Weights of a small transformer language model: 5412 steps.
MLP neurons of a small language model. Each row is named by its layer, matrix (down: output weights) and neuron, and shows model dimensions 16-111. Each number is 500 + 40 x the weight over its row's rms, rounded and kept within 0 to 999. Numbers have three digits each. A neuron's up and down rows have the sign that makes its largest values positive.
A block is one neuron, or neurons of one layer that tend to fire together. After each block is what it responds to, as a language model described it from the Wikipedia text at the highest values.

L3.down24:505451529508522547421520510455531511524525468556474488488470490476550546463561484585494457480446534526484490491558410514552447554507428531493478424495549492483487509498507526489516552484497486501578524469568505524549558489442493447511521425524396577487446464435571444507562536483542521497
L3.down34:507571522504497501566442497473481575499515572517439509494551445528499522490552492537534477553531480489553486489515507504583536560488570538528504584518480545525481469487460464482476557522462514569511554528502501547539517486429539480535439507564453491506571455535512450557514511518502485454
L3.down83:457458508521557434526478407526403496572519560471545488504440548453479428479481487516495472485540536505560560469498465565495576529559527425480503537408461478497408503540601480499523497519522466548476439520477531467475542554508535501505492488458528531483488483467542568516424520533447528456
L3.down104:531445455490452506560474443409463555485510539455479446492446500439465442504556449514448528499492509523522531486483543495431470512553509537460505583503537458454506462497451439568507488525451584495523512537553493517559605551558522555536422555501508522541520475464536557480481589488529529521
L3.down170:481495474538519529621463540520484479479483507449544481516519499416559527560467496423480549536553469504544563562448526562550584524464512470487581497472485482511520507505491415413486480507505517477449463489528416496503502487511494490512584420504463473582494404493599502540506484507487518502
L3.down189:521486488517484442468493463510490516431460479475473485544540496504474501497501400437447553452527511515442538589532441485408510537451492479558509483534559524582463488469548491523440494463519462606545525466530472531515507524556496480429464620508489461469514509531540428441445554527544504526
L3.down255:459545441537508453551446552477486553540403484503459509478550488538492479458520515530447494596473547447497527527563458437489487534499581508509475586481445432510451497487529506576484498464520506527527507503494482558489589464525439522594540399527490532560483457481528544478577568491522495475
L3.down298:499548481474433535478498489505461507450469484495499490529503522504512507463447469505472558484575493471568478558512470465542520460576480504503517462540403507542553447549574565523509484539501524491487546473533393524505553478495506521496470495585500518523582479471461533510474566455522520562
Responds to: Final subword pieces that close a word split into several tokens, mostly -ion/-ions nouns (fact-ions, Addit-ions, Partit-ions), also endings of names (Florent-ino, Carpen-tier).

L3.down43:452465470490484514538500522510491541485485523636470525525518511479455488463556494447466540518549526538565512571494517427514470507548536478466543498497486435542551492464518505481457494471490459431436463481487448573373516519487499465462532514587512500504486550469509544483459523526507513481
L3.down98:467426481482491497492482467504463446485396499519480467521547464456540535467463464407519472524547516512488494533436507429435480451445471505468474478453496514492487566516485458570545525493543559467542502528543486530501526492523486426499491447583405438540513508509454498502523510489548578572
L3.down103:492562493405540570511526494423539556459530467578474485455527548507519570506442547499479534495609491541455530507484466559458469498540445544507492465513471408517550545505462510503532500480581440488503519510463485461438518514545494469522455545548377543487423483562432485496507474513511516512
L3.down150:461534581533500481519486533502466494505555465465537435478537452557521459489525417485578490501487552505519489473500345520519524458457490530495500392486530412488556472541554490463526477527548478491525565533462439484541554495443566500547500497544499499499566490497491541452519504456478514490
L3.down178:467470491510514464573504465555617521555539465472504457560475556566525437522557437453506501526487521503481555458532508538459476469553441459528556492447513552458500519552465467497499549526583511495544520470511485521489500505511426517484486521445494507499440527547518511512437431564468450474
L3.down218:507463508502455527390495508468497541457488506505479496470481466561496428448457415551478545581549506478547472477532449516509543564467488428424502459473456511571464469471569527518470482466479442503632533491522477538446503525432496501502505493581457487342516492484514508452512491450474470505
L3.down226:564522519480573560422451542409523485561574501482517506478425478564516447529535503539485535466532516535472519435465482477548481519473472475464440550497595512497474497544444467460471508489506509456532496513475573503542530496445543503532465548561475489587525525520533521477473513423422486528
L3.down263:498448549446444509456456479501589548466579516573491450547546460444517426546541474487478448483444541507549531568547496474546501417541484485516496496482519447505494411535448565472472510524443475531501554481545436457489411527513527534514403480599506563499465453587459500473483536489521472492
Responds to: Final pieces completing a multi-token word, mostly suffixes like ation, ated, ating, ies (plant-ation, devast-ating), and last digits of years (199-4, 199-5).

L4.down8:605518479522454475484509479496538474493469465546524429491522491538450502449535456439504546499480469522483519483499482505512455504526459535507525530512480485496508465478493485592470515537499475477515596444508539539527485502573519525542466490550496560563402488486473562437491482517579515516
Responds to: Opening word pieces of capitalized proper names, mostly surnames or places in lists, tables and credits, e.g. Ly(fe), Ra(govoy), Cra(ik), plus "),".

L4.down115:538434499539488469522458501494496395566411560460509481450425474469588475485511480413576493508587462469479536525501430498459470490435473433449489512523520549460548587583545477451502547517526499479468435466490414526457440459566520490468537512483519498489484476444492481528521525508485488528
Responds to: Final sub-word pieces that complete a word split into several tokens, mostly plural or noun suffixes like -ies, -ations, -ers (parodies, embassies, spectators).

L4.down141:521441461494475442516474529446469517519530468556513478591463417458492489545463487485496509500523544474571532506493532505513483530560503485475507480489544436548525515530494456534387480487513563481534510518505466544516516475485536508558500472551518484487477527502542533519575559437537502482
Responds to: Last subword piece that finishes a word split into several tokens, often -ty, -day, -ary, as in Kirs-ty, Wednes-day, Liter-ary.

L7.down22:512563529444494512536455498521524433480516516513482540589498426453498526426507520514543494592547464472540453473404496521478519506541464519528545489538515526485543484460500523445478462498541524498456580546479511538522543474516521495530568544547495543523435462500556421497544491499466510420
L7.down56:476509541529524565512554482500516569508465508510489492466482492488508462509541483522461523496438473452452475539556464486481517537505491538498491568530503447550477448490507578389556544504466470566562488549599534509535504542497453492485510450541570557512561460476489522518429495515489378537
L7.down60:515510538517423448537477578480431524494537495544496527540501505511449440464515463480510448518480475572441408513470524499505458468554534459535512528523555503492422498439540450536546451539545489452448458472472542501572571524502493516562572532501489559435430466514481487572508593438405553487
L7.down112:400510517496555432490467543555547504503405476544553529428495480488528545424497527484481449494534440503473434520500568440509498541512560500551467507493559474495535464460522534553506493489457489521535502539488514463494423567501513490523490527490647513535486486505514538504490506483461470554
L7.down222:553507430449457524500493467540510492498503453463493492428445509567427478575593490472577570500493462486451517508479544532519480548523558492451463521531453530474533506523537456501508561463460546519526543397500526525462517486583482517496507501540492424539478562468486526510490488594603473516
L7.down238:489462557531541452442554491519459535448554520538495454473467485446502519581480551481529457512521581466514482518480533478432499472480514515525531521478472579482430508604525477515539527508540481449535525512508469541504503448437484545509528501452527533467499495488516497456447539572510502573
L7.down240:434517487490495503535535556529390488467466495507529496479472479433467467439522483494510449542488544522523517524494463525559503574479513487466533505488529477576451499443482449491531490468513482553520449534514589478483545556538555534501491485504419563457469491524554526437477556508469486573
L7.down253:456515552444433498539530562491439508516449502510480572487493536497470532517465415533552436509503480500544484473448435468589404511494526535458458473481556500464479523484491483458553499486487509526504465460497481548464510500494433533503452502515522472521508523441496539434534533502425438465
Responds to: Single-letter word pieces, mostly "s", cut off at the end or start of a word, often in names and lists: Nine Hostage-s, s-teering, Goffine-t.

L7.down33:489450442448522524559570500471493493489518501555487606504499478496522516468535503543478463508559536502493470571504448503490461582571418531495520488552492542535538479448517514563508495480465554470541509506480440479491510543509462554506437439506500549503543511428467540461505508530480435487
L7.down55:513432442524552550495433511453513473457485525567528527532525502472553496451518484482485546441551605483445459505496549495550590417536542519522519529481555537522498624467450491511527522450530456444454439561525497459463491479495504526543487494490473496518440441497479534497572544500435480483
L7.down67:500484527497511434598408471376451509495492532576558542507496501511494555518502457424518563494586515553460599560541520531482463510510461542446479484513541488518541552473536446506518513458525469478471517569473496436450516514469488496500554573488465512499473463562514528412480520463480547534
L7.down98:559490516474504523578484505542509550482525538583487412523568611552484520485421502482488501473448483515510522472472508492454520474441516479524539479508545530528496433474453536448484561561498532571469542511513489463511479521475511491497518497453454464518550499482448552562461427588552465448
L7.down116:504490487478427467505475482459495553446523582563504537484503554497467545540512505534510454515543502598528459511524521488499486545552518491548489490588474516527509561544465510510447597474526497456494496501423530435487577457511520456447455480515541502542541549480488482487554427538460505572
L7.down138:560538527488495502545524506490499565435549576536521498507480576494520544454539542490509518574471473465500466500517489435504435448479534459454544478448456499392481479533609474503516535481487527445504497498448524530554509552472570510430587558452536560423531492490487475554513473477543492508
L7.down201:463434432555548499488456414570465528437517526497561474505437535545500461494539546460490470517502540437525493538463517505569553550521508466481523466547474443574434548547469480424527473473468477471456454572489589467509512519492500490472450461487445554463506518480550526487502517436488535507
L7.down317:474507505484496552529590441486510525423546471478517515528528556515487563500564481427521528489542476463566546518492519546445495550496538476489522492482509503559582489496555494532560550480519528551528545534528404519520498478496487515458503527501506515516557465528545546432520478560558556413
Responds to: Word-final plural or agent suffixes and whole plural nouns ending a name or phrase, such as Fingers, Potters Bar, women, years, Rangers.

L3.down26:484512530542488515572471470481464487424538500457506516550520500489482459504546535449468502566465514510515422592467553455516428456483479504550522433540502506428518464537496631515536540529427443450485488429498449509498496444458491452494515468465525545512472443464413498534505496475568513524
L3.down44:535474540536479553560526476461535501467447477468529504501529513557510428539573553411440497513514436542492463469473508459472440545478460512509497489499475560544508501458440456491498479465553486485422583527521545492499548456554511469565474493515424439532477522489426525528562534507443500549
L3.down68:478525576518526445546535510517500512459445450503582482426467439538487477535511526528484546544449549452486547455472466482526516504406538385480466487519529448497410450483487449542478531529481439475463427478485447470535469465552459445548474399469487460549493540438495469450518529448493463524
L3.down99:485504475539513459581487488523491498473487516421553476439497454443485496599489495454502533559431491469439529453465470539525499526463476536516492510545483509371493531527483512465524559485462461553447417479475530480491551451535559397557477463455512497466500517521522477517471397547449442536
L3.down113:446548502529481492596555546457426582459490415487524447434511483461469487575521529465544541536514488554502476504448519552454548568416502458515503455488505536457500534525502459516495577498553442488547469502480507448456535506416463505458523522490506435496442567478556527501525548562508460489
L3.down145:584488441571485512519538532424528419491474444528495531479462478518507606477500471454499574531471473502413522441462484499489510467429527501510525435565447541493505534491438444495509548506530545493450450477455491538511541477513482460513522484461523515508484512448504506536488503477551522549
L3.down244:584501523540516477522490483476488405472422491470522444508518484416499535435460473462518566511504505497435516475548485479485487513514518551489511513507521459447503507459464509525521437528545486454436458541486455475542437524555541448555482487503483506579522510561447499491498500456502500548
L3.down287:557445522602466473592566378521479534477446446463465503509446459522538499526542521519468484520520463463423516491464498468501537425465459412471455532431458475439520554596470503477450492477481453509484505473531501543480450556516498523513512540532459457586467456434459485514470502531481480496
Responds to: Hyphens and dashes joining compound names or words, like Katanpää-class and Metro-Goldwyn-Mayer, plus en dashes in ranges and line breaks after captions.

L4.down43:512580507492443486436458494439427548435556471510467458475474502524565486490537525557504468508479500425491523498511547490588523522418477514509484529499490553479543523488417421552463536494567500462520545481493569497547502496466475458468538513490422501482507505533550508528555529430473492546
Responds to: Possessive words such as his, her, their, your, my, and the s of possessive 's, often inside titles or quotes, as in Angela's Eyes, his patron, your arms.

L4.down264:615446464493550465500550500534489558523550435472530484468387391442434517553520546486505492556539523489508576471427478498482473499475480483537440470466509489497501517505525495587452533495457444462502498549514530464551525506505506457445476534613452519508473405472534481492573487489497515560
Responds to: Hyphens joining two parts of a compound word or prefix, as in online-only, three-year, pre-production, non-aggression, also some slashes and dashes.

L4.down253:456532481512522381429525460487499507532452467462529522483529413489556525476507406498503506446497448457516475542528497468517574546489499529454497445406474494487494540459532533551470499493528509496567472490575482519499480467453555535531535427402483516554524459483543468537550562451456531538
Responds to: Table cell-separator pipes that come right after a number ending a cell in wiki tables: sports standings, game logs, votes, dates (e.g. 18 |, January 9 |).

L3.down59:484457511471494467481510517525492584442520536498485540509496475480583528481521485513440503504577499539532442456514467478479454506427528546495483511479428462498503421512551519483480548516493435441484492449432430566543582506447484537490411509552518519498422482502508480537491461538573558516
L3.down139:489517495560566436533561509500522488560490522483484489551471569527515509463509459529521484494546571442556509469470450507511506437495530507463562501496519545573447549511505438449463489517519557523451480450477430473477419548500524505477494595515540602502493491464501578450484502566503490482
L3.down214:523479458539491571511475446456475433476452548443503484482432489483536447509466453502454466531540537470549539469482524455515492487471399510489501534464428480509556499554512522522531504542444461534426480464480447497564508526544486512507497437477506491460516374537499440516509520528509563501
L3.down224:535491549493503541525467532472492519463460522538487612500482475508461460570543491555505521484539462585489541527404481429484534519487484499477553570624459500479455481451536568510489508452453555492536524546433562515551487534526487416501497465541531526424506479504570512461498489470454504515
L3.down270:459553442496505564448480446472503466577474483544430513511487490506502516468513458481544535513541533551552503452484382447544508517426514494536500394475485427494487489535553565499543511495568469427523494578473466543370477507482533490543513563507502506468445496544474507532478542511527470472
L3.down272:512457552473490518573476439589514519487465546462532490461552477448495402540496505487515544491501478544527622512477470514508505486507523456480606506507466379528465462452537482464494582486452526477463553512510477502470440543619409519503487457542422511506513473467545541454514560528515473475
L3.down288:505443468465561494535437475493476514576482503565466476538627568503501479504553534495477464481585472494532517512499455447501486479556546583461521514461538527432527466472517460490465605504461518486447488530470474494512536577447523554534507496572439523549535515556534528435540502421509556468
L3.down289:447484458493506548597489490526489490523502517460545501412581517508448467464548503460500467445464482503506588512501454473525501458552468502476510526515427425492475491539472537524436519542500523515510528492395500513496454514547544571508417427534469512558522499522551504455457530588457513490
Responds to: Mainly non-initial digits (often 4 or 5) inside numbers in tables, dates and figures, as in 79.84 or 34.41; also "that" after said, recalled or decided.

L7.down52:620536493533470464491522502525534441499511459538497511440502477487469508575485508522613460495461562467460563517457545557492487518519468565465558482506542502513438502496519537526485537501502455541448492556451539530510525525539532560424522462556438475549473485465480614502444470507562488563
L7.down126:711543545481497464508511509497527470469485470513485532499543499481482559515455457497538521505512494524483499491520479526479502496530512517424478450514520494490498541537551501488482520477544487548529529446514552529489481511497507571488454499517413477495485504461513502503490474484469515503
L7.down141:497469566581485491465550514574493473479528473604482462470505501502562513530591517500487504535473521508517562500472506426553452500492441484505460506524527555436555469490446469510542527488498597499555531466444501453497435484461510574473499524469441491468542490545515524569543550544484482494
L7.down207:559449528506487522540495477482548457481493507524485411517524462480476468498485486482476587526515511567499526599494491492445512467474443439489480439555484504422488517516489555468468512518489490486515545476475533590416437512495447520583433520428525463489448547508479491489559572483581520474
L7.down244:536539453499494420469515516460501464462482456516498504512487448471426464504568532524546513542481448432471513502524435529529439503464451501560471435418503496571472538536457524549494507483490507491497524434478568500455511450465505552556469546495495470532466552459478581483537435511565540510
L7.down282:600489469402558494498480526468533481537523501506524501486489450546536485508518463451488513550518448501499495481477459497458463531458455507506527510484498449489527546541470555490528445484427430475555612424495527551517436450518495500508462494517482496529509532522475528490497481501563597420
L7.down301:589543533493497441551477440519569479463474472514462518492515502517471543491456411492548454542549427502514547460543456508422497518474510511535533496557550456425511495552490511564481474530596497458481558473472460491444527476495513559477494539531449426547517522536519557495492487542524554416
L7.down318:584445529507482472517479532479529460487510465457511404492566568465505494475521540543543479402449519458410512486555472543501436532426482499492543562472446453496526528454529574465495503506411487561499529507540500476535493516481460532513504515548429451523521453521475502515456515454508472563
Responds to: First word-piece of a proper name (person, place, club) starting a list entry or table cell, e.g. Ma(mta), A(ttila), Si(cily).

L4.down291:434484520564540495445451527470508509468563506524490531479483521514528478467521469514473527535541513471585476491519520511502504502512481503491517469464489531452479468392451548496447506498517481493515449575517480418481527486496564485531539469477535508523490480522517524514499482471540515545
Responds to: Single digits, mostly 2, after the first digit of a multi-digit number in tables, stats, scores and coordinates, e.g. 39'2',184, 1.9'2'.

L7.down54:532496463497509477519422496496542534515520444434452484520575416481517441537472461484531514501456474407471545505500463486451524514481512532473507519490479506549536508539546502546484472526454462586495536561545413486520434552447457522460498446581523541565494520472473494424439549503512441520
L7.down87:476474497534448507573426487464564468451530549547466518506520547547556491511574491501599491484510409468519448531534437515512488503592548520503498488536464550530482428565480529473478463463481492480454524509484454479503489477479505487383589480476515517549518466419514514514473456525525474451
L7.down119:459530550501492497501409479469481553505487443507542484502484506492516520487528526511459473440517498534497419495551508473506530490509512603487548494526559579523506495491467562506562506487497439445524470559503528454476426504466455565509444490475513476434546528442513538490458534484486466395
L7.down133:415490466466515454497469525377511441552489499515524541494404505513454572545493510524544479446489477547534516492466408497479445457457503560522530534517521431590482438527555453503477493409527486493474512560513428505458502480509514464515449505560569487479512525478485556466477505496550492478
L7.down200:505508479565464535456531550445552508520519568565506492513578513512488469554554531499526480428573472498560490552476471446406526484538502536536473467506505505539459518492524497452469448486478486504470452550477517501537571512484498502481456500516467550603529500560506463433501542434506512553
L7.down231:517536467533460475545496489420493460533519510460431482453512490550452513525525421573509496418543511535475580511534440486480459533533520521435522377524480498512560559503523444504468517471543574528525525493470499490509539478436500478449540468512469523496546500560514558526526503533523513508
L7.down232:564410551534507526478458352497550504445488538516483547447538438474478535497532503555573517569503516473491497487487436465461486541532479506459513528478394531541503486429584604469483516534500492521544530527504528498527534419515549449478486485439478540482488514490523518522492487546431493449
L7.down265:546441488516534520537492491455520514517545444479465414451569509425492482544541471484517527477509455493528515546485492487494527495547490572525582438521411587514520471471517512474452518580516522503397538568478443467501471473478480560493524478539428511524576500508564561471535579484477553520
Responds to: Middle or ending subword fragments inside rare proper names and Latin taxonomic names, e.g. cancell-ata, Naras-ara-ja, Ba-ka-ba, Fernan-des.

L3.down39:499481502467534560466444551523503502563467575475549485439546593536494456538518447453523491507575476458491500420539530449516521480467473498461431512483456511526462436523561437505528473494508529427520488527432434539487476506480497433520431456506471596505445515495440488500389471498565480479
L3.down65:445495563464516507445517494555494538478510554515514575452509606465411554500511508538536474529484455528528465527541552536515490556566541540548454526564480541507508542491492495455530484464563511574558504489464522508489489533523474509453397526464539548472554486495487482416480427556549446465
L3.down92:455575441448478568578476524459485547496462522548482554450512547504485524535514480547476503474444452588487489457598468486461488419467507492503513570512506582462483531555429467459554544465532480544521521453445425495522563504523484514517504514467565449558454523498509475510551497486542484499
L3.down107:529540526470564509480414586504509539529547548599486516479527447454489516516461454529491518516498541471491512529410431517548509429437590508483527500521511555525461514487475501533498459479461541440453498531503596490466542494459593488485463419482527426493510509550422490474585522466470528442
L3.down123:475488507466494531496531551453435578487524585604487477556515399536527537507506522574513479507468480517554575511517473531555485516516516507530500465517523546522544477450443481579497490424476500470560558483486547476532555473438489474541492397588514495504544505562479524496553469525438515439
L3.down131:476543491458500580554443512553541539625486507469486531523451511481492516493471513556470473445437393488544536447520487524507475495507514520507492485611511514444505578523506534550408489511497544488533505484550441490490509483491493489441483467574525541458492430478466463529572459508473412496
L3.down136:490490512513471501458513491523486494452522557569495502507466512507478432551472519518488486540441466442485545447469454486543527530439463438534473513474487507525444435448458540576548540549501497493495493484490512514546521512485543498546491480549451519512429503501487526541552534389515577456
L3.down280:484570490482480536551521526478448481481561522513486465505523502514520459500544546503443496500438558464448535556472438487595570468559472481463495491413537499468530488529421434536475487547566536499465570478547513474533500455406470482533583512492421540503469554481489541486511517524485481532
Responds to: Fires on the "s" of a possessive 's after a name or noun, as in Misato's, watershed's, Amtrak's, and weakly on "its" and digits inside numbers.

L7.down15:522544479475517511510495474546576393495498468497567474480490526446527528530496442541501536471501532435486557555520528503518502525592498390557549549574545448597506408538529494502445507525522471496519543464455569473503431490538424510522471516478472520527439470489472458500455469430533431439
L7.down102:501463484499517491530516515506508480461474456466511616525509530462518455442462529528446503491518500520486529518521487541474448560488474486533445498509449414465489506500480552555572517576499434521507641514510511535549573518491453451488521538553395453519476466498468473495400513487509526493
L7.down139:622529474452480502515478534523547503444487469444547478540485551498468500485508417505510588504512527508448524524558487477532497485537500450472457463520528506496464520487487569546490570586526510526557512520552569454536502477505448539458530520565435514534537500522476510467438468480504464511
L7.down157:519535471574487526521482501462450471533470440450497513510579452507540510483478513524466469412550493480457480535517545519424541507477461503435532451373436548486602470459536486495453554539468545519474553550502503479509543524557488506509559472427446515502443544486519510492484535542508527495
L7.down187:491476537468555519457471494494540525438494493514575452412581518471451519486511506552470527470537552463460505524535523553495476454429511526505439507542467568468488463458512512441461519434427537492526409526519470452514475523455483461537556484462437530528557575525492530459442528536532451506
L7.down219:505495554455528487534489534425549505499451448544505488552607579497444518530436512526491545533534428535544479531536472499625473432522462482479484472493465568496495499491488591501471515486489549497479491487587495498527478494538477536543438475491536458501527539440523515477581474484513488494
L7.down237:469536497453525529465453516536483393497491470477538494564506511472512569471484528515581475538498490475472566483536472504593519508587463434484511481548491484553451413459467511479489540563496453541506554540497558432532478540562508489522455526586466498580477539464438546539500465538519476449
L7.down288:506505548394509474496515461479534448455435467546545508458492492553469497526511490507534562455508561493424472516513541494515509528479497472551435505511434486502511555550525529515483478446465491516491479495437508516492455506472485460532446435505455500493539545518469501576510422528475485516
Responds to: Newline tokens ending a table row, infobox field or list item in Wikipedia data, just before the next |, - or = heading line.

L7.down6:468495521521468504466525479409464504457523503506471572492446440516484451508516506533478445435493512521499530508450477484486479507592517503498491445505440469546522544500449490470449411558516550525519514559484479525534595533477465578475461497492466504439494511466519518458488352507502589447
L7.down75:460476518518479435594485510453524542500531501517536535509490467497456483492575521568564474495528565452544569522511513513340542448573452456513525479531511509511527492530492489558507560495533472578493431499511465419505447511514488475443447508527505515480551462489491509557506508438498494518
L7.down78:471474497520522513507478515531549507496549446487580391588483507494500424495496548488505522451476481488499450501474513525494473502456528566510512473487482499559553473504489537491531495465567524520507526576463514572411423497477507515533477395509444513493492539531470521440503583423489516533
L7.down104:524463534491506533472507600474424504510448416411422570431464441495522450496534463471501521485537451523516508485476459464476568447531461467465568556508500513598536522436486527459433488514457501531507510527481580491569485523535464503511521529593466531456548472496510433420449527493500519532
L7.down115:544504499500524541438533459522514578592485503493501527580460523498517464612465502464435458527455473547507459491454444462515530508418506471484500522518465476519378480471526463469500423427427482499468579467490460471443441481473583526489514490520604510466522519437540446547550440520559561434
L7.down243:441509527456464508495544485462470459555443527531445486388519503516470380433506523456457507512513517471572487488542484470490486468556470551535487497494567565479423549520495503531514475441473541478556517467402450476486425555432523520482478532557588488480519513508542521484529522522471572508
L7.down268:465515531478451482507508527437510568508500531505487611523444499541449506495552547459459473461495443476447469440487487509514500493542517476464486501528451483488446531506471517483572470559470453546509506554507486528527559502443454522504573475500446566460489577439459450395509398537524483548
L7.down289:488367500525428558525471474383482463520515508517450433488538442490547475538533538456512553473398515478429478470502484464499544548498557507556477450506520493495489483507403525486483507519486554554471497497483514474511522486461540522557492537519493491544528479492439516495453397488474513451
Responds to: Single digit tokens 4, 5 or 6 inside numbers in tables, coordinates, statistics and lists, such as 84.334, 2024, 67.48.

L3.down6:476520514449556504439468443593521539510535493524468555459488497470467511444525466532512443509533577473467475540583572539540472546556503543523485512544498499546473424472432599527518458531470513476495561526560451486536513504480444547448478523538501496505528494532441524486534466496470510516
L3.down35:457425457548505401512526514563437494529489450511496443511540505513521485414517478444513487532496520488445498496464424448500567498516443447467552525453542454550457482451488452441526535546483517527550433553504466485481443519515518482434587461508508538536456525480475493526484471505571551479
L3.down76:541484476612446533453526520509520507532433477501513437519511493521510492513475480471549558477499496527447431467507599461513527417498543509435494482492522456482392513453516502441519507537520505535461469517509489496494474526477473528415509508442484502531482491452538498435483483465471533515
L3.down167:497485538510487444457504488479416498457548448486511511470487467481490518412540519511546491521448550505449481464487527454567496539498491483401453457442477484456582474455515541546529471531521539547579432520464471426569555565511605464492541499472458524514448504502533514471481557545496463486
L3.down204:466506533437441446392536538469545502501502481528555494457426499495538464526477503489456485452449547458516437518532445433486498484467410379555554597498485419518471463518523489512509521490469511503560509440433521492486518441536527483502571470504514483594498568504527483518486443510451511482
L3.down227:506520553468487525509453522504487536513562420535520481470454500519542407392563488516523513505442496523505522433588553525493501539518560522530500559504514512405487486479498521434557547499552433484417560567494458491511500523427506538517501451423486441502486434496546510488497479501493516490
L3.down235:546487453522523405489486596531484434505494429470528526456521462414533516497465472476574461510499545534468511429498495481534507483471485457539497448411487492574590530482533486436528478465522502534444546526526579519532551519529527503439427567509410497518420561471488494511480512484483472548
L3.down315:490590566475466498546474483507457491419458492473513517507447489530506537401479536493531531450464571508460545477481485501450390563475492528473448467487481522476525498461562525500548433515503490466515495537508494481528488558485510462485465433493490446516465562531497487512523591508486490556
Responds to: Semicolons and pipe bars separating cells in flattened numeric tables like sports stats or vote counts, mostly right after a number (19; 0 | 427).

L3.down7:477495488562551522522472499478446477516538518580437559493479443544525490409537392480535463514507531460476493465595418451472589475520567481487518496483527557499503547476502545470453479488513508526466531509464440516523511489531447509501540486534506527534423500463488499453507555532506523545
L3.down110:568481483478540538527483490537472504496509532444495551501491453471464528519519472473496465516554460494464477494525510439550449482504502555484507459490456494444473501480443435445519475520600486422496460472527557495435466496568522571540485524479494491494457553554419473583511501494481496538
L3.down141:528431471474544518535579448495449518545509512489461483520528488497530463485468436467502487520534479492483482475444481420479517533514463502451503526507455449417531453497492528509609522558411475535496478509488505505480506526495494477495465480459512535509471533487547394467506535470521494512
L3.down199:515441501510471511517467498491507574544484501448557522478515462460572564537490495483502543453497484500504502497473496467501498475512481498503498365427540520542518403501456482509519516545513450458507511544502425501538548478507602495446483488522471473535508466443445529510455544477562528556
L3.down216:562497507527448487503515463507475368487450476470499526476549510519532474489546527461480532510503468495486538511472448492468525478460457523417529529482466518451464554498472464485547458514481506571411462453550510506537452499543454474488512476509477529539444519414476541530440497453544469577
L3.down257:500405529528486534550479501493509474540452460438484538453526521471473480463468513399572539548494435568553566495511464423572505434537536538499568436484516445505485503454457441487436500498448524484386488463423488563543498530537463480560479476483439496523522475479478505451515479518505517505
L3.down313:531512486491518566538499505517444501455494544558450531489564538516521538612531536516538451550454379511503535537455499409582545516437483508506479533509461466478509381439511515529468443517510493586500542486507476476534443492540437527536538516509531539585510538538477520497486552510531438476
L3.down319:435521465470520455482496478443523527536501501482492560493576534552555442502566456456456480517487467500548495557571470447492589504519434586519432549464451537549515470548536501484504546586501519491457595476486543529543529478481467557492544521510448533529438496543574489500492580488538563532
Responds to: Short capitalized opening pieces of split proper names, like Po(well), Ra(hul), Bar(low), Para(guay), often in tables; occasionally all, car, drug.